From a checkpoint of a small transformer trained on Wikipedia.
Size: 11 layers, width 256, 2 heads of 128, vocabulary 8192, 13.6M parameters.
MLP neurons of a small language model. Each row is named by its layer, matrix (gate and up: input weights) and neuron, and shows model dimensions 16-207. Each number is 128 + 24 x the weight over its row's rms, rounded and kept within 0 to 255. Numbers have three digits each. A neuron's up and down rows have the sign that makes its largest values positive.
After each neuron's rows, "fires in" lists the words (lower case) most often at its 100 highest values on Wikipedia text that the model never trained on; "fires after" lists the tokens most often just before its 100 highest values on Wikipedia text that the model never trained on.

L6.gate404:146135122122131144156061165118091115121121109125120102131117131143106133158121141105147096141134143137175129141119058126152090184119104113135101164117101158103138098164149117104147137115136138146098160134117121102129119112128079136140124116109097099147152135075125139138137148127133101146122136143148126108084124131138160115076178152178123122127120131116132134120147142134065133093082098121190132085136110122135118136181169075111114120130103115148145125104141098122129157196132090153111129122158127102149154112137130105090093090130112098113124160152097071166120121134146116116
L6.up404:126083144138142135090135178135134110099141144129124093151096152117082111126106149153144109106135103141183143119138119153131119100136140103156143123149136120094113129138106137127088072140108125131147118123153106167102168167124142120109097122127128114117125150091119078140127145099134138116130127109133082147070187116133161142118110126119126168125157086106173132150156141114161112162112122174132119162082159128136141125099161137089101151173102090181130147126110147117119139157137135147107114113151105101156138090098105114103106123134135119107158142133113139147138167171116137115
fires in: "the", "top", "a"
fires after: " at", " of", " the", " At", " near", " to"

L6.gate143:143101165141135114124161087127128142102111112138127118128140169130137142131068148114104130120110097168165141152101141157128129131118134119115097165112105115123163094112087133122099131090199130157104124153125137156109087130043123158137143154120191112122122144088117126120159158131137158127125127132109170111131151112126129115159116169129151103095145133094128133126141125158104165149090122141128123120124125130087120134117078126122140137161149116150133129142095136114137126119136131147144120120141152115107152106168100089138108141141117164102129159138141095126145159114122098132
L6.up143:101090114142121113110157121159147125133118097113106080148156176177084137138093139101130106172147130144124159138138066139138108150151090114129124158107095103126175129124094137129108108142184090140123165122114138142140130139047137127160133099123177093139144138078178140105113132117101134110135142107128130137132120118106154106160118173107146116123147129112102111172110136111071140126123127126142092107112138099069148115126119144115144139182107125175113161121101166099127128095101132144185129129130131139140154147171129150106124131129144134136164135142110142119134157161124122128
fires in: "the", "s", "of", "national", "on"
fires after: " on", "'"

L3.gate664:121118104153106174104186148089104090105113172080113110110155110124125154103151123107120136128110097146129159131104108126152174103125131119118129152154169105104104117125172113153109129111095140123117130094139075124161141125121124139086128165160112152144131127076097112150120110106158105120111111133140123129137122155106149111140167107140139172152144139100105135136164154155142165140107142089144161164153132122135121114134088185131169123097121154123093138098121135088143089107162136090116150134128159149115172099108122149122129119141091106092110138135156131095164152144154086157
L3.up664:122108146102103149088133152101156136134099146115116138152124105167136151168124138129116138190124120109182113146144171134122068138146110124099163090103132143119209162117136120135156136164169151127143106108108131149132123087103134176152144162151145119114119127126134146142101138137126111126154144151098172127123113101125129101129134141153143097095125113103122135132112116111103147155129129178145103086113107088111141120092133127112105137159148088192152095098070146165092130159127110117105099128098128140133083165163112079100144134155096106115128140120097113150168108107127135142
fires in: "s", "of", "up"
fires after: "'", " out", " re", " set", " Albums", "ce"

L4.gate345:146120076149109149112129124141151155118136154080151138119121153093129121138124141120138142198137113066172137127114142116146168134151142117114115185106161120114157146123144181139114140105121140109109099153141181120176146135100162128124136108143145105125091135090177106156126156169158114131142105133126127147101125115119112141129170155108142076126078127117135136113075106094094193109111128148113145148138128096149118152113136122102120116119128149106120078139151131133166118130113126151099121137113086116134089134138127136106135113116134132168121148090199121119144089096162133171
L4.up345:113150149123110110136182107156106147152142136188099125127146121100108118143116126105185126117105122136097153156154201106119146084097109102147121116141127105157140147168150125166132083104099151093143149084171071156128142125141189130143131202155142141124126128125155128148113164147140130145164133096119132072137127113126120123154139132117164145115143139121119119153101154146141124126141107156136147104143099135145077119114153133093151113140105118142106121132160126125103084098138127104132105107136159178130116114137127105161113163130149117141112095091138128172123135150093134127
fires in: "2020", "2022", "2024", "2021", "2025", "2013"
fires after: "0"

L3.gate315:114099121139135136127125115091170133136079136110114109165109143091137165127161099149132125123143131134136097097124180148126102112139137102123172116111095120096110119110125148141147137121111092110126102107160172153099136105130152161120151096129110102135132148089138162134147137124156143107142152139120131078122097111149158125105128133121066146062141081125187140157094122114132128106129137100135146113116130138115153122101141139113158124115128144116161195146177146123148103088099118154129127091093103106101100143128144076098043114159126093118136148167106175115138136142110133076
L3.up315:132137138108125113125144115140123134139131139097104114164125143134153131136152098085151140198079153132113129128073123155094126134135111153155114101135068114132152127107121101137130171141137139111117148121122151136088149126154124165152144062070134096207112119119114147102130095109099163118145130143143155119119128117120147111143115145107144127097152117136114120150132121151134129111152126094140175099142136141120125152116103135155134135144118145143126129153133182155142065143101156171128150130104167130143123124126141150129132113109090153099168144112098103198164141125162159168
fires in: "same", "that", "this", "what", "similar", "such"
fires after: " the", ".", " The", ","

L3.gate313:107126120113142089113108107166120136109135151105134114133135142149116133096141104123140156150090098164101113136113130120136149127153112181134109136144112148105083115147154139142114129107157138137111096107098130131076145111154164161100160105189163117108145149165117100170125133115134120097097076142166153139121120170121153111138128121092138137136091178092127108123132139084134071150137157141146129097169132162086158126076117144137137124119105117136152123120121114093156145166088107119105114124142132121085154150160104100142175131139101140168142111112191152137130157112143096169
L3.up313:106078158102148086116144127132126105156180145135109112131139125104112134140175111138179080121132111115123159105119151152153156123102112150143114135125098097135127172121113097140112097138092102153082151138148157135138152150128165131108163168163145163132155140134080124100165125153118122126122132142157131094147109138162156134129150114103096148163139158157135109117131116145150144119158118115148134117120084157113171163077118130104181108128123110126116171126139162123146107141161103146131110112157150143131113151123133111149171125150118099073174116107127124130151121124141100135
fires in: "most", "species", "central", "primary", "major", "overall"
fires after: " the", " a", "s", " an", " The", " "

L3.gate638:139112135162119149098132136159157070089161091167138100137157117131132115131119111094121140162068127142124112164138168090141136148120115130094092105127113171123124098120102148143109092084158129112131125123120157187155110145123115091132138111115152150115168110096185095078117133110118143123118118107113138111123144105136082127149139068107091131168168158109169135084129108160131169079153097068091153095165119070150136144113137128140131136138127129155160144105113106119127131153090127147122087129101152139142123115100110137144140112121189141140134120127097141120109086139132147139
L3.up638:151178131144065126129134120122119097121122123158085138087129122109116095140144151082107146159083147094104068110131149135073119115115132121123101136104112141155118163158132112129117126114075121115108129110145151168093111108160151073140110110087109106107149121141186117169131150126120136136114150121095147079144090093109108104077154130124101161143092116154119096103148131149123157127129098118115150119141113117202135129147166123109170141101125096125177105095146111107091147146149132132120126144115130120157137115174105111086150148092157118160165092110118132149132119150144141107
fires in: "is", "a", "was", "of"
fires after: " is", ")", " a", " species", " was"

L4.gate106:113152151153115144090144121117133133116165138096088139120167116121109121117101106163131122105126107093120128151132151146164142124184138138111101124124145119114116125131153108085142132130106146178128138156101102123141121091155104166131162144140204135154137117148152124197112110120152147139123167092158120110142128108125114184108153145103117158136128137140109113153122127115150087187104120106152101095153110101091134137104106108115131126127189112115146134105113127115128115091146122091145136138054073094149124176097148120090123153138147104123136142108168120154154131121127128063
L4.up106:141174161129138178111134164108122113146170151109107133091099135136111136148086122125132145101141118141123097110120134159139155100129158124086173110108166133092122138138167116131138134149134117124109091122101129083152171116126085129133157130134112113146139141186124145151107100070122135119133150096154104120135109133137145167124143092133142159140126142155116141087121144187107115154113155126133136073147118091105154132137101075106113091121176128114126137131128134131156150096104102100140107124127121090146139180170167141109138164142106101117105146138186170133141151133109121164
fires in: "it", "to", "which", "its", "they"
fires after: ".", " found"

L3.gate349:116116174173145154114138123121103132091116185174162074116134113134164150128128114127111137130084134119144141084121132141183121123086112124084136123151129151125081087116157124112119146108138103087139116139155123102115158100103172137150156104178131141173142147119128114137126093119157115091128138156161122118122159150124179156117139129130125169138156150133161087115119121138142135158133136102152140179156114159169120153091096153142084112118117125121165173105159170136136166159141117146162165095128171112081143118134125107127162114106133131110121086125172121116138103096156145134
L3.up349:084132098101103078109155135132082133136178131134143125119084079098134102120157130129155130137149112125109154127089171139114173104097090086157143108094087127135089135141128149100123117093128170135136112071118137165126132113115116111098121132132160128115144135130092105149156122148136112095121127132128138116138146083141156103135122124065101142106152133128103151117101120109110101138114133145122131115132115134173106128128143101134066123141130123107091145128161154112154130131108114113122131098121103149118171154122116123132121199121116136131166128149179138130108123135175135145
fires in: "most", "two", "other", "one", "three"
fires after: " the", " The", "The"

L6.gate699:108111140140089125063148132109181138165090121122129150112167110123147132152137112130112126104133124110129161156119117087131086156135124126112141124127147149147090140086077124186111119068117115115129096103148141124106106170106176136161118116144114151103148157134082172136115135129129150135151107104116163161116182166108142124144138160136067147118145086140148167123115158132144129108166166120129132121139133151140172143125113138105129090158088114148106154126137118144124111132109168166150110133127139157136115115146130092094077148123173107136130149147111123091101145111119105157
L6.up699:056112116096111090124121149079137116164117164149191108092169131164139146167163115098132094177118141148145133123120121181145116124126139134172134141150131135129130133089172139141138141139150170150105084124171123114107105134113121138142134141116131142110147134133141176176100121157140121141116102115122138136120147162108133127147122121152130126116105130112156120167150127099117136119140121137138086138097122120122139115142077126146154142112122079127097157094203183119132138176113140165096129135178125096109152119118118146153106117152114140102104191100092159163110165126145128079
fires in: "that", "the", "same", "each", "this"
fires after: " the", " of", " in", " to"

L3.gate52:125162147114125131154142111132102139104152144144137114149127134127076102090170161147172092124111148106128145086117118111151139093097109139165091142132124097148150106133115160130100141143131118146107077098135147098104087149130132161127122125139157119154164131151091158151112111131166142102087098145152141112142061107142114101107095149131108132110115122121121128161115125116127106133195101159157109109192125188127173142132143161142106120145144120110137148137079130104116170147099079122168130135086171123133153145134164081170132150108096130131141119117151134120132118112100157142
L3.up52:126135136098151133151191104130147183097172145138099116138139123086115099094154121140166084080104118122096122086113143148124115119157104129160125152143131094096137088149156128110123171146109090105099138128165146155096136134114141131121160132114143126165140169126135141143118114100141164123112122113165102114138109101123142123093119154094093173113143078161110114123112115091135120131169122098108102103116129137127170099129109128117112143156160160118144134107105128131153153169123095154167095158134159124141129170141106093156161137125123126114149114106133156122141121135138121122
fires in: "most", "only", "original", "highest", "first"
fires after: " the", " The", "The", " his", "s", " their"

L6.gate300:146111159111101104158172112144103128081121121106137105104180094102129137106115142105150118106145083135145177144123172136099128141139137161148092085134099139136060093098154137103060100161135130126115125122147148112110095135125123147164146093127139105159093109155147107113154123136121142093139114102121149121123157125130102115137105118111172106169134118121120130125136144143126101094144160113145140083094171135114134158166122112121132055141092123146141113066123146167107105173140075108121100105123137129103099102134087199132116122098089110100094160094139134136113149143128099150
L6.up300:164163080111152100124175107084146126108110142088141128109175143127141138111120157106141071138146117123137132091145139122158149164121171127154118099130119128150113133118149114108105152163093167093055116141068167127152148140116114091132117107150097117140104140121138096143130100152134127120169148124141099156146155127124104109128128126137130076162150130147119107111157117161129132109140109104085169124078137127113160123145101105131123093112127114148123115107152122153110125164136118108106095133121119116113139101107122185118101128135087135065142121133163123109155138138089138146
fires in: "the", "his", "a", "s"
fires after: ".", "\n", "'", " of", " with"

L4.gate139:143167111123146128124101102155116148163173151126123112165085136141169136122117105150130093149127114116124087143131118085158178105146138121161123118077106152149120153154126097185164110114099097155091117138105135175134170128125110123117136171159149125105127159141133103140147130077123078102143193092133108127108125130150117105098144142097099120132180134134128091147141151126139135146090106102097109124118103111169159146115089116094136129172150151134122142129167146125102100114166147149141179142140124149130166124132164176058116132126141150126121167130135142106145146087135157121
L4.up139:146162105139125101161125094156089076173114146123141136122096106098107102100133119109114107136104140092090139146108131137138100126151149130120162148177121136133170130129143119081164160155187115120106135138079153143148120142132120172138086131101181103117129128137158173144104117120118146112112134106152184117108117151081143108143127131157057155125157113166150154132090111140139164106135120125133135128171106136113148116158111151159091095092120139128107105159149130118120124154120160111100165175113119161099137110081156129113151117153144089120116145148148096109141132137169103141
fires in: "8", "9", "6", "3", "7", "0"
fires after: "."

L6.gate638:104147118123118140156144122145065111128122150125116099089170117161091140149094160187121098125118105089160141124109131156134106118121164152182119129157164139113101084142137134118115101096134150124127154100124129168145155135121135100111136138148145120116146121144097118132149114147149113121127117138094096126105112135141144168157084166114113134118091144104110132063102170158132144159145126127139137182105144148187160098083141110103123157124146142105149118149118139136105107165143127140138110080116114156114166082124114148097121125102150178074135130116102101115128119134155101135
L6.up638:113107165141101116133131149125092103152097144138126116136113158124108097081136120086149107121175122155167112141133156179119137145111177096147155136161138158108129169120137163117137098091097088093088127127164127119120157121120139143136144112112084119129102120110109119164134101083148107121112124140133127117130145141134135104119142143125105134165077146115136154162115147136136098120120170140105136142136098171157127177142140164121127122163147113124116128107167164144116135118111146102144144118133100105081108156119122143157144134178150099097118067158104110147128138182112065140
fires in: "the", "a", "s", "of"
fires after: " of", " in", "'", "ing", " to"

L4.gate597:156133149115140099095165117132135154113134139139131127136143116159114115107126131140151144148144113171155110125113142081144147148131144134133162129168117105134133084100181098154119140117105135116122143113093156162146168146140169177116137120111150110143147095141093107095143111149065133106127134145087124120080135141139100114112106146155129101127145108104147176128172124132089161127101144169119104139095127117144112154102103154108140087125138107140129102118107129123147091171139125091125115103167116097119091141137053127100151098110156144140118097094098133132137127129112156103
L4.up597:133120107107083117137147136140122160104148103110156095130102160121113136160127165131140098094123151104076156135157114107196135135130209121118089130102134143099118105152160137162101114150140161115116123157083135103154143113123106105139123158147144147109105110164112105082120136115138122171116143107080146130113091138116118132143120157103179111152120138093133112112135135121111141089164156084102132064117167118123172119142135136126129121175111051156146117127142169142111147111118119151162144133091134121116137084142122161114125123161088113133133111130110103165118108092135144135
fires in: "s", "his"
fires after: "'", " for", " in", " of", " with"

L6.gate332:121142057133087127159126145107133107118068154145177127120130188158139111120150143155148080146098168109167141091138138136121139130154142191091112130121114165144145134124139119108142158094122128164090170134118155100159104131106115122145131124151162119111109112101121113102144134145132095155125160138115103130131136133125064144114131137130159175123120177103136150108148164141100103132088098104144128139146123101151151165173130133150140076206118113132109109135099132125140132153139154147105150137129096136114105117186136129123119139157116133105126159176146149114154141112153132147
L6.up332:104140088106132128180139142140132118090104138159108097106115128109078114138151177151104136113126112105189150127119117125165144120117118139142129104184129140136103144142175140124098120114093099121134090162174137123172175151127140093131110113144143110115139120097157135163148125137130109138102135109118100129152159115092103136115101091085128114158124111091117133161118136107168123160091129121109154120125149147134136129138103125101119109135136083131127131128106115156136159135164104154159086185156167088115146090156114079091141156108093151111164115121114141089123131112143095150
fires in: "the", "an"
fires after: " in", " In", " into", " to", "In"

L5.gate105:125149149086141115065146072075135084117093106124107140150104118117083132118136122187115122123116159121169133128131097139146118131103116149119129116081131156149123081151114072117134155116169131154108152118133097141130085141156150128140100200120165125133133147143112113140132115146136134156150114111098119092120109147113140109110148138115106126114134098158103161126140117127126119150158130139104143189118129122134156148125164144104122150134133167158166095169190107107126146167130128154075122120185139147130166127108106118100129108082112166093091122154130144116148125098090136090
L5.up105:092120121074141103100127151094119085117132099164166131110153119129106090134115125120137118126168160109148163164163120124098157148115077149141113088128086147146163119143125122117129167108100089178112083127115097138094135130125112167188106099137140117134122119156105094163168125125127148121157149119122131103144124163152105138099100157123098171151143099161092097129131092129136119175126132169081146128135144172114136127105145125117114144131094131090140141153126144152155070131117126134109153164165104157125135068103115100146140175068101134145099118141109129135130125130085116131
fires in: "and", "or"
fires after: ",", "s"

L5.gate402:125140166181101117121107088123095157162126158096131108134124157127154111089115165127123142163114125105178095142069104154109132115125121136125126139120157135120133099161143163125124115151120132087101144172095145137120124117106171078085163152093120141139125121137126130110115098083115112139114144119135130098159126145126102123096178116133099091152100156123110123131118199157114156129149117138118130159098153122141159139076097123131102068156128110115130141138101146128134153127165089086147113127097129158146118136138167112115150127153131186128076134140106160110140139097115126117
L5.up402:155136137142127132112127147075096101144108113141137140102115146074117117121124119129124108111116161143135136103115123136102071147088108138104104134137164098121149106147159117145123114130085122122088102159117125127136156121140154091151138133140103119172153120127104119108100109155121104108158161135152160153092082139076144187130138168147106152179108144079149141140177115121090148151148094155127149170103107124110163160166133150091134144144080109087139150136083123137133093130132091137131137165142120132132110121144149131173121082090136138152151138103134143134136116141118097161
fires in: "as", "but", "for", "however", "with", "and"
fires after: ",", " well", "S"

L5.gate748:100141100114137139103117115124126136179081119124119125154072121130144168146120081109134164102153184137101100170149113145169102152093127134168124133129100145114096162153098136145108103114119091110111134121077134105154087153131126120101131124127159145135097118146135097140092073131168085134127188116095134133151138104116093109137159127136111187124140147131115124122133158166090118144114140139114145117124077122111126132106089138140114136108160118150134097176118113129158125146126154091151131146070126169184155164139153071136140114153140158108159156136129142110153169123121117116
L5.up748:203132134149137090166158099092140120128125148125132106095102079107117163130136161121178131165127121106121133114128089110168165091140096129090110125119101181158141186171097139096132117097122141144107113143131153151136108129108142138121109074135120113148133128109133098126135129124100140075119165116142131163139130139136120137120143141078116114107139092123108126089161113114139142128141145128158177080122146113108140130141104156137139145135164129126168139129173156105125157122116147138147152143130095093122120190141138152053136120176157149114150162138132166116117117135107149113
fires in: "s", "c", "m", "8", "d", "3"
fires after: "."

L5.gate500:160108117104141087114123144129123118098128128162184115148104156110121161123163119094171150158125129130120097119099173155113138129113122079147070136121100119109103138165129147102118122083114129138182124115099144117061118148159145089154173161123141104138140095127111159123127142134148119134158126140115128122136138079126145164142121152154116103069166129161137130139110091144145166129136163140096142113157142106126121104120134139142184125167147145150105118159088130151118138140166118111112108122101139101151141118128112157115165125153129164169071120088102181122154127109139147135
L5.up500:173117118115129062163123156119122128100115153137155110140113096116089122139148105103142091173128132133137150108118094150155135113086124127139135153117139167123163124118150141159134100127141149162174113100131141139137098151112147090150203115094160116154132126125156160134136192100130125095122127118104117102123090142089092130125137110135105117089111123120118135118107110149103152168150136142142152106129088095149139121090141149084137164153130140113111132128142133151096130154119109164119134136110154122124092148155090184175092122181122141129123125074149144088098122106125125120
fires in: "2023", "2022", "2020", "2024", "2021"
fires after: "0", " Dem", "-"

L5.gate148:139109150167136144109161127153080091151120091163138086119127184129136127138122141153081147162127149139196124160084124112131116156108172151115136154152114134188120110133104115121126137125099118136118140131100142166128141173109156118157120151133111118132141156110129130139151145191101127125138135124136128145173168129144123147120115145138087087140144165159153129134149162147137168114105120136123118107107160111125161110131074077122136089113121109122160127103086115083125126120126103102167122133121105102144180123123126121119108140110090138096131172105108176145147091098107137188
L5.up148:134086128142144130108133137157148100142084106098154131118128115087163136118144122135106076114137148165092140137111125137079105082162163141135132120074107157175120099128107120119125126142110147126150100148132153122094153125129147102115148110147104155125125127104151134123080153126195138107120140141163150143118115146122144135143103105164128111094126142098167147143110178109136121108134124123102117075144140136102118170173115130139127095122114103141106174109124163147102113103131144096155144090137127135138173126105122119105176155105073131079134098171120175151147130172128154119
fires in: "as", "to", "then", "later", "also", "a"
fires after: " and", " well", " but"

L6.gate232:115135103130141155103104148099138106107123132148142179100122128124118180080120126105110082116121117122100127112150096165089118142123130120154124072181150140120128114130116100108115129115132130167059122122143161111125128127115128118117065120106137149124098134169137088078129100172162141129158169122117167120108101110160115126111129124128123163152114115117123139124127125148104091108161120095112129126130110173108139139151091134131157100177142128087057162094098137186108123141124144119150103139120108107152172138135119154147132122099147148135090131113101102138116137114167113150
L6.up232:143122154115127193137096128095122131089149108180163128133157145122075143126108120155123075119141149124114107121119145172117167121123157137142180087141131091143116115119106141067082167131137126147087118109114154112142139178097131108125103143126110138117127144151145125118160108101166134128107183161116136123115121097151083150114125146141145108144151095119151105124143138123129121127178139125103133111114149144145106138154118149110117155134139161117129123101123167135127110177087121135140094116109140113108159157123143155135136109127177146132126119120106128121123146118106133108
fires in: "the", "his", "s", "her", "these", "all"
fires after: ",", " and", "'", "8", "s"

L5.gate598:151150166138175153112115138138113163080097130124157114132157142160145115143107114130067137123116133117115075142107118106167135107192123167118102107120119145152076126173134104139128142143117134079086148151164113123128105174129108132137164110156190106100097133097158141155131112153119128127143100105150129130127170138142091144112134082166123106156148145114084119136114163108099131134090121107168145120112151082136121094139138122118100119097151098148096154102106126149154116107185141087096099092144159160131170161151102132079110135141111095138159139111159139125138117128180158145
L5.up598:150131146124183133160128144137138145077104140096123150117146149168116126105175101113156165090107098107166155125152091071138132163114107129126072110132079181149146101167163130167152118101112125126105114132138106128102112130126113098152129127145171145141112126134156125131105114121142179164118153175149128141098132101191074128158142127120145075164166112146144102136144160117097170129148119111160170133079125108114148119118073144105158108104146110126156126131140148121112145152148133128138106118157141104130116127137121102108167172120108105149133140128156117155151113123134166121
fires in: "in", "i", "a"
fires after: "\n", ".", " \"", " and", " but"

L3.gate167:151125083135117119075097152141107094139145149115114148095114117171143107128104152134132117173166112169126146162140114121121059114127149122123124115116114123091129105149148095135126134108149149125126122089110120125115147163144083110132155125076162164089158155138146098102118125095105117110131108090130105110112086133175049101097141087117089148142104154118103147112137123118136158147129129097146127142124132130154088097093144153115111154159156112135153076178151084173114115119140107136115110120094147132130113110136104118082165125108148150136139123149141123127125134133125108118
L3.up167:116136088116108146141087137168117123165132110136128176114125112097116103104129089117135100197176141116095093140145098117126110100176136169107148102111090132094126071144125105145129144075093136108113140156120178146111102086133105143155129116086131181183124145126144095147122139112123111119119106147092124117125119099141080085113108091130130102180152132109121111136163108176140140147116081108137123119153171134132102144133137147116129132166107113092124079104120149132141115148118107111121122085124130140104116098128142135134146124127107117144152137133125101085155105130121162121
fires in: "a", "is", "as", "was"
fires after: " is", ")", " as", " plays", ","

L5.gate242:105134130163134111113112143154083107108120086147123121154125119117147169150119101133124183132128118139147143138125099159172137124122102150119067111127140138120127151148144157085113122113131140116141135121095151116104146153131132154087130162097135091153101145133057141129123101126164144134114141087128119098153135086118148147159125065148106121135156134168152153167122135137131109127165130135156110135155131089144105094156147105108090119136174098116146130150146124100121139106167133133100120116167139134120139144113095122111089121155126100179129171136109120110141042114132149125
L5.up242:169141138179091180067167131129119099113135129127101130155110156148126140133140126145105129095110100139140147125099098102157156152139115180111120115155099134158140129129163127154157141159091131134078134138132104132099119152115153153093168126135103091133090147117106101110140102102118143149111164072158151108171140129156137155128145114102107127157149162132103122124095121152088137122110128174121113170099131143140125130130115139125130088100114119097129102093100151110123165117152122102082136136119101164116120138171122133129104124167164109116097152115136123118090128130158156108
fires in: "for", "total", "000", "on", "attitude"
fires after: ",", " in", "|", "-", " of"

L5.gate686:112155133107111119166137140153132127124140144097142112107130140110101150133131132124145137169109158149171133132095105182167108166117178172131101121131138076141160143154178157111155154124141109159164099127142120152096101140080168124097162107117140155120118141112116151128136145112118157151098121092118155148140119120138177113095089134121133118127154109128104128130121153144128108119193129130148121108067158112118180124103164163103128150128166135117120114146154117072148141113118117178130116101111086142129153176125085128124107131125161146158145114127109141101101122134136129141
L5.up686:106086161095116131146097108122138131116158122142140164124127155142144107111101161103125157143145126178093141120106097136118126129137155114132135150102163120118121123129123102110185165119120130153107134124130110162128111123136106130167134060112121093121145128175157168146126098132111154146085155122167110134115094093168146144140103166154110109132161171133142136160157106175163150123114134115166102119108126130158133067095125128111102137092177129114126169150168139152126127100170113118136122141167141111083129178103129132123124138160118105110109121136152127125120164100117149107
fires in: "it", "its", "the"
fires after: ".", ",", " the", ").", "\n"

L3.gate153:171092138169127146104124121108109093155132161110108148137127152108136096101103144101176113152102151132119152109124108172113140145131110110099096099133127158170172138109105130155108114124141126115131133135072129114151153123151151123099111114121108062123122108117090115151127134126089103170128144125160128130145112133100142111133156092129125124129138128161153135115110132143102151148143091142126114120100130167147127083130121099172155143143095172146138117194077118092126173156131146160085100119131147145115122124170102142107145119193144133107138162090112124138105104113121180155
L3.up153:110105159137143139120161108123107149142128108121134146152109181092103137108106117110157106108144151111170124123142118132104104161126105102146162123170095145151121149138104137094113111125118139122119119161110175132116106123110188089125146117132119119136114093118124119132148074132121092140136188134085123133129090142122120118114090125131168111123153125138094122135138089158111142122139050140131156150129146148098062136164124113140148131151123170105071138118111102110125099098131122134087149170117117129149127076125133134134111119130122140166149181145138106114100102181107143148
fires in: "2020", "2022", "2021", "2023", "2019", "1996"
fires after: "0", "9"

L6.gate435:083144113143079147104127181134133163136122191123113153084112119098126111153084137121168116170134106124123123156124131155131111136129109117141067114130152152119078122131125132114146063136143122120170106175135174144115146163141115138162135108114171141125155125109137151146134111160098142108124150109131087150118094138110122129122146113127093168130078160134157077150171107136120113143147163103079129118134116101116188133110114144115128130111151117125127132121133156140090108167122152162111130149141068130162115111136117120114109117152119160126153127157119137141086130092146074189
L6.up435:160117067164096112129134116113157096132143097170104082142188127140133182139123068114120120108167150123126158140148133156137174141123137139148128075127147129127135161118109144125142108146133100109100113161104154110164136144098091118109139155139152106151139130184095143138134146120112158143131127128134133141140158102149150109141076111129150106132120101171162112155124118132125144121168120142114142169147130091157152103122145126116129127105130126105157166158131103161157120116133128108101107164116162173063166123134088112093106122105153126119139096101142164144124085126111151139
fires in: "an", "a", "she"
fires after: " is", ",", " was", " of"

L4.gate440:124151148145157106141094149133136106111109094132117113181129147087141118130112137130117083147124121117133103133167158136150134128116094122121129142069133137144154154136099141128093132121128123067100107116104200155129106140132152116157109136129120133114105176142144102150148107086148111143145130134079111090108102116139101115165138169108145117089138101133136114121125108105153116146129145119148119090191080111141120106108166115166157123120128150094073161157132078161140151163120120131146133131129124112103132152116142105084123111158139163136142142164131114089137153121143048109
L4.up440:113116153125145151128163124150158095117158129152137114136129178115135131112119135115139157161119158117132085183148087159164153090111132170093152095112121129157161112144124116109105152129157100093116156097105161145101158116133126151106141135128116127109146159110159156127143125136106111122158076110118110147134133126169149108136131141095095145070138141156118156074112141095096165120141112131118142111144155113157131157118113105175089058137121149110100132109117168142117114141109174110154145121091151131134127100103159088125138129111187114098117100128113123141129168121106113079
fires in: "rochdale", "11", "21", "long", "10"
fires after: "1", " Ro", "2", "Ro", " a"